Weights of a small transformer language model: LayerNorm before each block, no biases in attention or MLP.
MLP neurons of a small language model. Each row is named by its layer, matrix (gate and up: input weights) and neuron, and shows model dimensions 224-287. Each number is 200 + 20 x the weight over its row's rms, rounded and kept within 0 to 999. A neuron's up and down rows have the sign that makes its largest values positive.
After each neuron's rows, "fires in" lists the words (lower case) most often at its 100 highest values on Wikipedia text that the model never trained on; "fires after" lists the tokens most often just before its 100 highest values on Wikipedia text that the model never trained on. A number after a token or word is its count.

L6.gate558,198,206,180,193,175,204,183,184,204,185,184,222,203,193,208,204,238,197,199,229,183,221,145,227,220,216,204,219,227,231,232,192,215,210,193,132,180,212,215,166,191,191,188,190,178,203,200,205,220,185,201,177,168,185,216,193,163,198,180,190,240,169,242,211
L6.up558,221,196,186,190,207,210,214,206,220,201,215,223,184,200,217,198,197,195,214,224,230,210,209,215,199,237,198,218,176,185,169,204,213,210,214,217,216,196,196,230,185,189,204,175,202,184,197,198,209,207,185,221,198,180,230,211,189,187,176,178,199,203,226,211
fires in: "a" 34, "is" 22, "which" 13, "was" 9, "inc" 8, "with" 4
fires after: "," 45, ")" 14, " is" 9, ")," 7

L5.gate272,193,185,191,195,210,196,178,210,175,204,184,185,168,186,206,209,200,184,214,199,207,231,209,207,196,248,212,205,205,212,200,189,200,198,183,209,208,201,188,168,208,224,194,194,213,179,184,241,185,207,193,172,173,202,170,231,187,208,172,195,218,196,206,235
L5.up272,204,201,211,221,173,183,231,189,192,219,203,207,165,205,179,208,211,192,221,216,207,224,194,218,185,189,185,202,208,209,161,214,210,203,171,238,179,192,198,198,200,208,200,211,201,177,239,217,189,168,184,208,172,191,193,211,192,213,188,182,217,195,162,197
fires in: "a" 38, "the" 38, "one" 6, "an" 6
fires after: "," 88, ")," 4, ";" 4

L9.gate311,223,213,186,230,177,198,197,195,223,227,232,203,217,191,210,222,182,171,191,187,189,232,206,191,217,230,156,207,176,163,213,182,188,214,178,165,204,202,216,196,213,205,200,191,212,237,210,224,208,228,209,212,200,199,162,213,182,192,227,171,181,172,150,223
L9.up311,199,204,197,189,189,221,194,188,174,201,214,221,233,208,173,198,182,209,225,159,197,212,184,184,204,209,256,231,221,214,190,204,189,213,190,191,228,246,201,207,185,188,206,209,211,206,195,211,161,191,186,193,231,201,195,216,185,211,225,214,163,195,178,194
fires in: "first" 31, "than" 10, "last" 5, "third" 4, "fourth" 4, "second" 4
fires after: " his" 17, "s" 14, " its" 8, " more" 7, " her" 4

L6.gate564,210,219,221,217,186,190,183,184,192,197,189,198,202,236,202,225,196,220,204,216,217,211,244,194,193,188,214,197,230,220,202,205,194,226,215,234,223,204,204,207,200,194,197,197,219,171,199,169,181,160,176,192,198,180,187,208,150,231,177,181,209,205,223,213
L6.up564,225,196,193,227,189,184,204,223,194,181,177,155,192,206,195,224,231,222,243,194,157,200,221,209,228,198,210,182,223,199,207,204,208,217,177,191,221,208,220,211,204,224,227,196,210,217,152,161,151,181,192,176,198,202,204,192,202,192,192,203,218,202,204,237
fires in: "t" 15, "not" 14, "s" 10, "a" 9, "i" 8
fires after: "'" 34, " \"" 19, " did" 6, "s" 6

L9.gate456,183,214,222,200,184,232,205,188,174,206,169,244,175,184,188,167,194,197,212,209,180,188,197,161,216,213,215,223,200,219,237,203,213,215,196,211,167,202,237,209,207,219,213,169,190,190,201,240,211,191,209,222,195,167,200,201,187,207,179,184,226,220,181,221
L9.up456,201,193,208,185,170,200,232,188,183,190,192,212,190,223,198,197,175,201,177,232,196,206,187,239,183,216,231,218,189,226,187,187,210,189,167,223,201,184,199,236,211,205,238,203,195,193,202,225,189,199,191,191,206,190,202,203,148,208,167,181,155,228,183,219
fires in: "and" 88
fires after: "," 68

L5.gate120,184,213,211,188,191,231,191,203,233,228,198,215,267,201,180,211,180,194,173,195,199,186,195,200,202,165,216,199,218,209,206,199,215,224,198,159,228,184,246,211,178,222,190,190,206,210,203,189,212,206,185,177,156,209,180,209,213,174,196,186,193,212,198,200
L5.up120,183,183,204,179,190,199,169,194,198,195,197,204,174,198,200,205,213,202,191,179,205,211,193,250,173,157,205,200,203,191,222,236,213,198,184,203,215,196,221,202,216,194,193,229,185,205,166,207,182,201,200,194,196,170,201,199,174,208,175,154,191,200,200,212
fires in: "the" 94
fires after: " was" 32, " is" 23, " as" 8, " became" 5, "|" 5

L7.gate297,174,196,200,211,236,220,198,183,178,198,173,190,182,170,206,234,201,204,212,199,150,221,188,207,154,186,194,197,223,176,197,215,191,185,216,190,197,151,213,181,202,218,204,204,216,220,135,220,184,212,183,174,198,190,189,175,209,203,232,223,189,247,205,189
L7.up297,174,196,226,219,224,223,181,202,185,201,184,194,199,195,198,201,205,235,185,210,176,176,174,247,162,175,186,225,176,207,214,195,187,196,212,177,201,218,226,184,245,206,209,198,225,170,175,194,191,191,195,178,205,235,209,170,233,192,226,207,199,218,225,194
fires in: "0" 37, "1" 33
fires after: " |" 69

L8.gate420,203,196,234,205,217,230,195,225,201,207,220,207,180,225,182,216,203,181,176,181,187,229,180,227,217,196,255,197,218,209,171,203,196,225,227,192,174,201,211,197,239,230,183,185,203,185,227,206,213,178,217,180,198,159,208,230,184,203,195,218,197,170,182,178
L8.up420,224,199,194,188,214,245,157,225,203,223,202,210,206,185,172,187,195,182,200,216,213,186,252,206,191,204,199,203,225,195,160,211,195,186,199,209,185,207,218,191,212,219,169,200,225,183,193,164,201,147,199,188,208,236,202,197,232,215,161,186,195,185,195,192
fires in: "and" 35, "as" 16, "or" 12, "than" 9, "even" 6
fires after: "," 25, " well" 16, " and" 10, " rather" 7, ")" 4

L9.gate255,198,226,193,234,222,223,188,188,181,221,194,175,198,194,170,178,252,214,208,181,189,169,194,182,165,178,191,190,196,235,179,175,220,195,210,180,187,209,206,193,211,185,181,185,184,189,195,193,207,193,207,165,207,213,194,205,178,208,195,191,206,198,182,203
L9.up255,218,198,162,197,182,206,159,214,189,189,190,228,211,221,206,186,203,197,241,197,185,207,211,236,211,182,204,191,212,210,177,188,199,205,187,194,210,195,195,187,241,212,191,209,164,202,211,185,187,182,175,179,212,215,218,221,172,224,163,218,201,231,186,218
fires in: "the" 33, "first" 20, "second" 10, "third" 7, "and" 4
fires after: " the" 38, " was" 13, " is" 8, "," 7

L8.gate353,217,196,225,220,211,213,208,179,187,230,194,223,192,226,191,203,191,182,224,199,204,199,167,216,168,207,244,198,160,246,218,237,232,222,212,218,186,192,191,207,214,219,175,195,213,211,181,194,169,212,207,204,205,214,254,195,192,196,209,194,222,230,177,187
L8.up353,175,212,202,204,202,220,206,197,219,216,205,208,205,201,250,219,194,204,157,183,197,197,169,180,174,187,204,211,182,206,203,211,193,207,198,215,203,199,182,212,221,203,165,169,195,185,183,195,180,186,200,207,158,230,202,198,223,209,215,196,227,231,192,171
fires in: "a" 58, "an" 6, "long" 4
fires after: " as" 67, " As" 8

L5.gate312,226,222,172,210,215,206,213,192,220,195,179,203,215,175,225,154,187,192,203,234,222,212,215,181,199,188,224,207,185,231,217,217,216,196,209,201,207,198,154,211,215,196,232,202,207,199,178,208,194,201,197,211,209,206,207,193,230,200,154,204,206,212,184,175
L5.up312,201,174,187,222,224,221,182,214,200,188,202,181,213,172,184,188,216,201,210,201,186,186,225,166,221,178,187,262,186,192,208,214,204,184,184,190,179,196,225,190,184,221,221,176,205,208,195,264,209,201,193,218,208,224,219,193,195,183,181,185,197,175,192,192
fires in: "in" 16, "after" 12, "as" 9, "when" 8, "to" 7, "at" 6
fires after: "," 29, " and" 16, " that" 7, " but" 5, ";" 4

L6.gate301,194,188,188,208,208,205,171,199,221,168,216,197,235,208,204,216,182,223,197,191,258,221,199,203,186,183,173,209,197,199,224,203,236,181,209,223,200,217,190,182,191,206,223,204,195,194,206,200,195,182,192,207,215,180,225,216,200,175,208,157,232,207,196,211
L6.up301,238,214,160,218,150,178,186,193,218,234,184,177,196,255,172,218,221,226,199,207,221,165,184,185,202,231,231,210,178,230,212,239,194,242,189,192,185,204,167,201,208,147,188,179,210,211,205,230,199,163,176,200,195,217,217,212,178,245,203,180,214,227,190,191
fires in: "she" 63, "it" 16, "he" 12
fires after: "," 35, "." 13, " that" 12, " but" 5, " and" 4

L7.gate529,204,210,174,215,188,222,191,181,223,205,186,181,243,209,236,213,197,226,194,211,214,211,196,206,161,179,182,191,228,197,208,177,182,175,189,226,204,209,216,180,215,214,235,204,175,199,200,178,194,249,214,193,200,171,235,169,209,198,228,188,194,219,166,191
L7.up529,191,218,195,203,170,219,197,222,200,162,219,222,190,218,186,188,166,197,202,219,207,211,223,243,199,209,220,198,182,213,182,196,216,195,188,224,188,215,207,203,183,225,206,181,203,178,203,198,196,187,201,217,254,177,218,208,187,185,201,155,246,179,195,174
fires in: "was" 18, "he" 17, "she" 10, "also" 6, "his" 6
fires after: "." 24, " She" 9, " and" 9, " He" 8, " was" 7, "\n" 6

L6.gate371,211,190,175,186,178,199,212,202,157,176,201,178,189,176,206,215,202,228,175,197,210,201,186,192,162,232,234,195,190,198,218,210,194,162,186,226,219,232,196,193,208,240,193,191,216,179,175,202,188,176,206,195,201,198,191,196,242,201,223,178,191,197,178,191
L6.up371,221,168,180,213,173,187,209,203,190,204,195,160,178,191,194,179,195,196,178,225,221,167,186,217,177,185,204,203,189,192,204,202,195,214,202,212,202,204,180,178,247,206,218,211,217,220,213,230,193,207,188,211,216,199,183,210,199,191,203,176,189,236,230,189
fires in: "a" 43, "the" 20
fires after: " of" 41, " with" 11, "ing" 5, " like" 4

L7.gate155,208,171,175,208,216,192,151,194,193,190,228,171,241,182,201,192,192,181,185,196,202,214,182,201,196,203,182,224,185,196,206,204,205,211,214,189,220,179,207,196,213,193,210,184,211,197,192,210,203,230,193,209,190,170,175,181,211,228,204,216,184,201,167,179
L7.up155,188,185,210,227,181,244,186,222,183,180,202,201,216,189,184,185,230,193,189,220,165,178,209,205,215,204,205,248,206,201,210,208,217,186,188,206,180,212,215,154,201,214,197,191,195,201,197,229,216,227,206,147,213,183,184,196,207,204,184,194,199,192,195,216
fires in: "of" 75, "the" 12, "are" 9, "were" 4
fires after: " one" 28, " of" 12, " number" 11, " list" 8, " there" 8

L5.gate267,205,183,193,211,217,203,226,207,184,199,190,189,154,208,198,185,187,199,242,178,193,161,179,193,202,208,213,192,211,225,165,216,196,218,174,208,186,221,227,205,248,215,185,165,194,195,182,215,215,212,227,225,217,236,204,181,215,213,184,177,215,194,202,193
L5.up267,201,174,199,202,181,205,220,176,173,237,190,195,191,213,163,178,207,174,215,177,181,209,205,191,214,189,199,221,238,208,219,193,211,205,187,177,194,199,203,177,212,192,193,232,180,190,220,219,173,208,198,209,201,200,209,226,143,167,147,188,253,235,207,224
fires in: "and" 87, "or" 12
fires after: "," 42, ")" 9

L5.gate83,204,232,188,223,218,213,205,180,192,198,208,216,186,202,179,190,195,180,199,215,172,206,188,208,207,205,175,229,205,203,229,246,195,187,227,238,201,229,188,207,191,209,201,203,245,210,190,191,189,164,186,207,199,191,263,182,172,211,216,185,232,193,243,210
L5.up83,172,216,168,232,190,201,201,229,173,185,191,204,177,179,182,195,183,239,233,199,166,220,196,201,222,210,230,218,195,209,249,185,229,177,185,194,201,221,196,200,163,229,188,199,226,237,196,213,230,221,200,218,213,212,263,199,198,206,214,178,227,200,257,231
fires in: "band" 20, "from" 14, "until" 12, "club" 6, "country" 5, "to" 4
fires after: " the" 47, "." 5, "The" 4

L5.gate507,232,209,168,227,216,205,213,171,201,225,199,208,208,225,195,210,208,221,184,204,232,152,192,211,214,213,188,218,202,206,159,222,234,243,199,189,216,193,191,211,211,205,196,175,227,176,188,191,156,193,202,186,166,207,170,219,192,206,170,194,195,208,192,213
L5.up507,187,198,181,213,213,189,207,194,196,186,191,194,239,193,202,221,214,215,209,188,198,183,218,212,216,236,222,222,205,157,203,178,227,208,180,178,212,181,218,205,195,225,155,179,203,204,177,180,207,232,207,191,195,223,177,217,206,189,193,202,190,155,173,200
fires in: "t" 15, "were" 11, "are" 9, "s" 6, "is" 5, "ll" 4
fires after: "'" 30, " there" 20, " \"" 9, " (" 8, " There" 6

L9.gate331,208,175,212,235,170,236,202,207,203,190,186,219,238,160,185,183,176,208,178,232,163,194,187,196,189,206,191,191,208,186,220,204,190,200,207,197,223,172,219,197,195,218,187,240,228,230,220,200,232,190,203,193,240,222,212,202,202,200,228,210,212,192,232,167
L9.up331,230,206,179,172,222,228,190,194,219,203,197,131,165,202,202,215,141,207,204,197,207,187,242,218,234,204,198,206,177,185,185,214,210,188,176,192,217,210,204,210,221,174,193,226,188,221,198,186,203,191,196,247,194,178,203,193,165,177,215,215,181,208,170,188
fires in: "but" 27, "however" 20, "that" 11, "what" 10, "which" 5
fires after: "," 39, "." 14

L7.gate220,207,247,150,182,216,190,194,198,192,225,212,190,211,188,195,213,181,215,204,203,190,206,182,218,215,208,215,173,195,176,211,192,209,220,166,201,210,224,185,202,208,213,208,219,199,185,197,181,175,210,186,187,185,188,203,162,151,215,196,193,205,195,175,216
L7.up220,200,192,198,193,194,187,166,224,234,194,199,198,208,218,201,209,184,185,200,220,200,198,214,207,202,216,206,237,168,172,209,190,220,183,208,236,202,208,189,197,193,205,215,199,191,185,206,200,197,196,218,213,214,176,205,199,174,175,205,212,230,182,169,194
fires in: "the" 27, "also" 18, "s" 8, "most" 5
fires after: " was" 23, " is" 17, "'" 8, " also" 7, "\n" 5, " \"" 5

L8.gate565,213,175,164,219,222,217,227,185,160,191,171,193,199,207,182,189,203,204,205,200,188,189,183,232,197,212,180,174,240,225,181,191,190,219,192,224,195,207,207,192,201,208,191,189,237,216,196,178,197,167,230,216,214,172,203,206,190,238,198,211,240,206,181,252
L8.up565,203,194,184,206,199,197,236,195,203,198,182,205,204,211,178,176,197,211,203,193,183,192,193,226,212,240,238,206,206,190,178,202,218,218,191,227,189,212,188,178,172,199,186,206,207,177,199,242,203,171,245,211,200,190,227,207,191,207,198,216,217,180,182,179
fires in: "part" 24, "time" 16, "director" 8, "end" 5, "one" 4
fires after: " the" 24, " as" 17, " was" 14, " first" 10

L7.gate659,183,177,216,207,197,186,206,207,225,181,207,152,166,211,191,199,236,207,217,207,168,193,200,221,182,199,183,166,227,230,234,222,231,177,206,193,181,174,178,201,201,176,220,212,177,160,196,228,218,156,199,172,181,201,191,172,200,222,199,233,233,213,163,242
L7.up659,201,177,218,206,212,186,201,202,202,191,207,156,136,183,181,195,209,212,232,214,174,214,198,188,197,227,211,185,181,221,223,193,224,147,217,165,167,211,195,186,185,211,212,207,179,207,212,219,194,171,214,196,207,233,235,210,177,226,189,229,212,198,204,226
fires in: "january" 12, "june" 12, "october" 10, "february" 7, "editions" 6, "isbn" 6
fires after: " |" 29, " –" 15, ":" 10, "," 6, "-" 5

L5.gate605,224,190,208,221,193,214,164,206,197,210,175,190,177,170,204,190,244,191,184,239,211,190,172,194,221,203,192,188,205,191,183,199,209,195,148,177,205,208,186,219,185,149,197,164,186,211,218,181,215,195,223,187,196,204,199,207,173,187,191,188,224,211,223,229
L5.up605,210,187,182,231,177,187,185,211,222,168,224,202,224,189,207,189,207,210,239,242,250,199,169,216,220,243,210,169,203,167,194,158,201,179,198,216,193,213,187,198,199,183,198,200,201,208,199,189,196,233,220,179,244,215,177,252,185,182,174,189,207,215,206,228
fires in: "a" 27, "at" 11, "an" 8, "she" 8, "later" 5
fires after: "." 84

L5.gate180,226,216,201,199,216,227,194,171,168,205,196,166,219,201,180,174,211,211,237,187,193,174,206,196,199,204,154,191,226,203,207,193,219,221,175,168,185,198,209,235,212,205,199,200,218,183,168,181,154,190,170,216,211,206,171,195,204,223,197,199,240,184,196,224
L5.up180,186,212,170,209,200,181,219,197,216,174,194,164,221,196,181,204,240,203,201,203,194,208,216,196,225,256,199,216,211,185,217,179,207,178,196,183,192,202,212,204,216,234,181,186,224,220,202,187,198,250,184,196,226,205,177,208,209,193,214,209,231,187,205,246
fires in: "were" 16, "is" 14, "are" 14, "of" 10, "was" 10
fires after: " there" 18, " that" 14, " which" 9, " There" 7, " " 6, "'" 4

L8.gate262,207,200,200,196,193,159,205,205,188,195,239,210,219,192,204,221,241,193,215,237,181,182,188,199,174,197,226,213,200,223,188,195,202,205,197,181,174,164,230,245,197,168,185,182,156,205,191,160,220,190,215,205,195,201,206,195,198,176,220,209,222,210,185,197
L8.up262,172,235,229,166,214,239,211,188,244,217,172,245,191,201,231,219,218,214,216,161,187,189,187,208,193,217,189,194,188,189,211,193,211,201,192,228,189,222,206,184,209,185,184,214,201,175,205,187,219,209,201,176,172,228,202,190,193,216,207,177,202,199,180,176
fires in: "a" 36, "time" 13, "of" 9, "he" 7, "result" 5, "it" 4
fires after: " as" 43, " the" 12, " As" 10, " a" 9, " first" 7

L5.gate408,225,193,195,214,203,192,179,206,217,212,220,185,206,178,180,215,190,183,191,200,198,188,194,188,176,193,200,177,243,199,185,212,236,202,189,191,230,201,203,195,180,154,202,237,223,181,184,190,213,200,213,182,208,145,198,191,179,226,210,197,226,211,182,181
L5.up408,185,186,209,219,182,221,200,217,216,208,224,206,211,167,192,234,192,191,171,218,184,187,198,166,213,213,195,202,213,199,221,186,236,170,157,193,198,211,205,207,184,165,180,229,218,184,169,198,206,228,223,181,194,179,195,229,174,243,191,208,239,180,183,182
fires in: "there" 36, "which" 17, "note" 6, "according" 6, "here" 5
fires after: "," 25, "." 13, "\n" 8, " that" 6, " (" 6

L5.gate25,196,178,219,192,212,194,220,183,206,202,203,223,191,204,147,194,202,184,216,224,204,210,179,229,210,199,163,207,188,234,230,192,231,193,153,212,198,192,193,207,243,189,211,187,190,146,228,201,174,191,197,201,188,190,213,225,193,201,183,172,201,187,200,206
L5.up25,187,167,204,203,183,229,181,186,235,184,171,225,208,182,181,205,224,206,236,228,152,213,234,200,218,227,217,237,211,209,193,184,193,195,174,193,180,220,238,188,244,251,195,178,199,173,203,230,193,208,181,185,211,205,243,207,182,177,175,207,167,200,189,212
fires in: "and" 74, "to" 6
fires after: "," 66, " and" 22, ")," 7

L5.gate359,237,187,203,225,205,191,189,170,209,180,211,201,205,182,184,192,202,230,200,208,232,156,174,190,227,224,249,177,189,232,211,189,200,180,193,180,214,155,203,199,197,211,201,225,232,225,185,178,175,214,183,221,194,185,172,219,213,219,197,217,187,194,195,176
L5.up359,181,254,212,212,185,176,208,204,153,173,193,202,196,194,193,198,208,202,203,198,180,233,196,206,193,213,218,185,174,188,218,195,230,190,186,238,192,218,156,202,222,221,200,175,191,157,183,218,225,193,198,200,181,193,235,216,204,175,209,177,195,195,175,199
fires in: "the" 40, "their" 22, "her" 18, "his" 10, "its" 4
fires after: " of" 35, " In" 8, " on" 6, "During" 5, " During" 5

L5.gate45,204,180,198,191,203,201,173,225,154,167,164,185,218,183,214,216,213,210,189,222,205,174,195,184,208,211,228,192,190,191,217,203,211,217,186,217,189,199,153,204,197,189,164,197,185,204,205,233,221,222,225,205,181,224,193,189,183,196,208,190,223,217,204,200
L5.up45,190,188,206,173,216,202,238,208,216,233,216,163,181,241,221,209,209,199,173,200,200,221,213,180,173,214,222,204,203,196,170,189,238,174,186,205,195,211,207,214,214,225,212,200,215,170,190,201,212,211,215,205,217,210,173,221,215,199,175,165,164,197,190,214
fires in: "a" 64, "the" 32, "an" 4
fires after: " for" 35, " of" 22, " as" 21, "\"," 4, " to" 4

L8.gate570,202,218,198,175,256,202,152,191,239,191,160,168,201,180,188,219,206,215,205,176,170,195,242,176,222,212,179,173,180,196,214,214,210,253,205,216,195,225,202,197,189,217,207,226,191,198,189,184,184,211,156,170,205,178,195,201,206,191,204,157,200,214,191,209
L8.up570,213,216,226,199,211,211,180,196,189,201,205,189,241,194,218,181,226,192,198,182,183,183,195,212,183,201,181,199,186,163,206,193,211,192,209,185,237,201,164,189,207,203,191,223,175,200,189,213,190,210,181,173,194,183,200,180,195,184,215,179,218,186,194,172
fires in: "not" 19, "also" 11, "first" 11, "only" 10, "is" 4
fires after: " the" 17, " are" 11, " was" 11, " were" 9, " is" 7

L8.gate580,188,187,184,189,196,214,194,187,186,197,165,211,235,177,205,206,205,224,221,203,220,202,229,190,212,213,192,181,236,221,187,177,217,196,185,205,249,187,209,192,179,207,202,198,173,223,229,199,172,231,200,184,194,181,193,206,171,197,178,231,230,206,211,164
L8.up580,204,214,192,201,235,178,226,204,180,202,194,197,162,182,192,170,238,216,191,204,157,241,198,221,193,187,212,234,199,199,200,188,186,215,256,194,203,206,189,209,210,218,180,181,202,218,186,185,199,222,193,179,183,208,213,211,186,223,183,191,193,204,231,207
fires in: "first" 26, "best" 6, "second" 6, "able" 6, "named" 4, "elected" 4
fires after: " the" 51, " was" 15

L6.gate641,197,189,174,211,182,228,194,180,219,205,192,198,196,218,191,197,189,157,187,210,216,216,180,223,217,215,175,219,159,203,200,197,182,206,208,214,158,243,189,165,243,186,249,204,203,183,197,226,213,231,185,200,174,202,204,202,197,220,200,226,183,151,165,205
L6.up641,176,204,215,206,182,213,177,198,222,181,210,227,211,199,152,218,199,173,202,197,182,194,138,230,222,225,232,247,183,215,186,202,223,181,228,215,170,248,209,160,225,205,227,161,201,200,192,223,241,241,173,236,192,189,194,206,208,186,204,199,211,193,186,222
fires in: "they" 50, "which" 14, "together" 5, "however" 4
fires after: "," 32, "." 22, " of" 10, " and" 6, ";" 4

L8.gate161,170,194,186,184,218,194,184,136,217,212,195,187,225,218,172,222,193,224,202,203,193,188,193,205,149,157,174,233,231,201,210,188,220,196,199,212,252,203,213,175,184,212,181,201,174,169,186,183,195,198,175,222,212,197,184,130,193,212,203,216,224,220,172,218
L8.up161,239,249,182,201,202,204,190,174,240,237,227,186,216,216,194,215,199,224,214,214,193,191,213,211,194,212,204,198,239,205,203,183,203,192,171,183,207,210,167,187,202,201,165,221,213,177,203,198,233,187,169,155,190,194,186,227,203,186,180,215,196,181,193,208
fires in: "most" 27, "party" 17, "pld" 5, "millions" 4
fires after: "|" 23, " the" 22, " |" 19, " (" 6

L8.gate543,209,196,190,204,206,219,186,155,224,193,191,173,199,200,206,200,194,205,222,134,228,229,190,205,205,191,213,200,174,178,201,215,180,189,227,226,245,193,213,197,205,218,202,226,217,193,188,218,201,201,211,172,203,174,169,191,218,183,214,222,197,206,191,176
L8.up543,178,207,201,224,181,187,165,185,180,187,213,208,184,212,223,212,226,210,205,224,223,204,201,217,237,194,194,185,194,193,198,225,186,179,217,233,221,208,217,243,187,180,179,191,198,217,211,173,176,175,185,220,212,193,157,249,147,176,218,210,185,195,202,228
fires in: "0" 28, "1" 13, "2" 7, "home" 5, "3" 5, "platinum" 4
fires after: " |" 63, "\n" 4

L5.gate458,216,174,194,221,142,207,199,191,189,220,176,195,194,181,171,198,222,199,216,219,189,160,140,195,198,209,199,229,191,202,194,212,226,228,172,216,176,195,218,213,186,150,220,206,205,167,200,213,214,160,183,200,177,195,228,180,199,219,201,174,201,202,218,187
L5.up458,214,179,176,215,189,217,221,195,224,196,173,210,180,158,167,212,218,167,224,217,173,169,172,186,225,193,216,251,206,188,181,192,224,166,182,209,162,195,236,204,209,187,198,162,218,203,204,226,207,182,171,203,196,229,223,203,187,195,181,204,224,158,193,192
fires in: "with" 51, "while" 14, "but" 8, "and" 8, "although" 4
fires after: "," 91

L5.gate39,215,158,191,213,207,210,172,183,154,206,228,207,210,224,173,206,212,214,228,232,224,223,183,232,215,229,197,192,229,249,186,195,181,210,198,175,208,188,187,197,186,197,230,190,228,195,211,194,213,173,170,186,193,176,202,202,187,203,198,193,195,219,214,183
L5.up39,209,171,205,223,182,189,179,201,240,191,169,194,209,195,177,225,208,202,212,212,188,232,274,234,214,219,178,213,217,201,216,232,197,206,170,203,223,192,240,206,185,225,210,193,207,219,158,216,203,213,156,195,231,198,191,191,224,195,173,236,204,193,190,202
fires in: "s" 97
fires after: "'" 96

L8.gate159,198,163,185,197,165,231,213,217,190,177,239,238,205,169,214,238,196,224,212,203,214,195,221,168,195,217,170,207,205,158,182,184,203,184,167,214,204,228,192,189,237,207,196,234,190,180,224,184,210,211,223,179,189,170,207,182,192,195,187,212,207,232,174,237
L8.up159,211,190,173,184,207,177,175,209,202,203,179,193,237,219,213,178,182,200,160,188,200,201,169,193,193,181,182,183,170,205,202,198,214,227,219,201,191,211,205,198,221,211,196,216,168,197,216,177,216,215,196,234,201,172,162,175,231,202,225,199,194,187,184,247
fires in: "the" 82, "s" 4, "his" 4
fires after: " was" 34, " is" 23, "'" 4

L6.gate457,212,186,176,202,180,221,195,198,194,231,211,216,232,204,200,164,191,176,197,173,199,187,225,215,202,220,170,200,224,202,216,212,220,201,204,170,208,188,227,195,201,196,175,193,194,225,186,195,210,210,207,190,178,224,201,172,246,197,195,208,211,199,190,161
L6.up457,171,190,232,189,176,218,235,198,170,176,203,235,196,201,180,236,213,230,166,208,205,240,155,221,206,182,201,220,194,193,192,182,216,170,160,179,210,199,227,212,239,231,200,196,233,189,195,231,161,182,176,217,188,188,205,202,198,174,174,215,205,202,232,207
fires in: "a" 51, "an" 25, "one" 6
fires after: " is" 52, " was" 18, " be" 7, " are" 6, " also" 4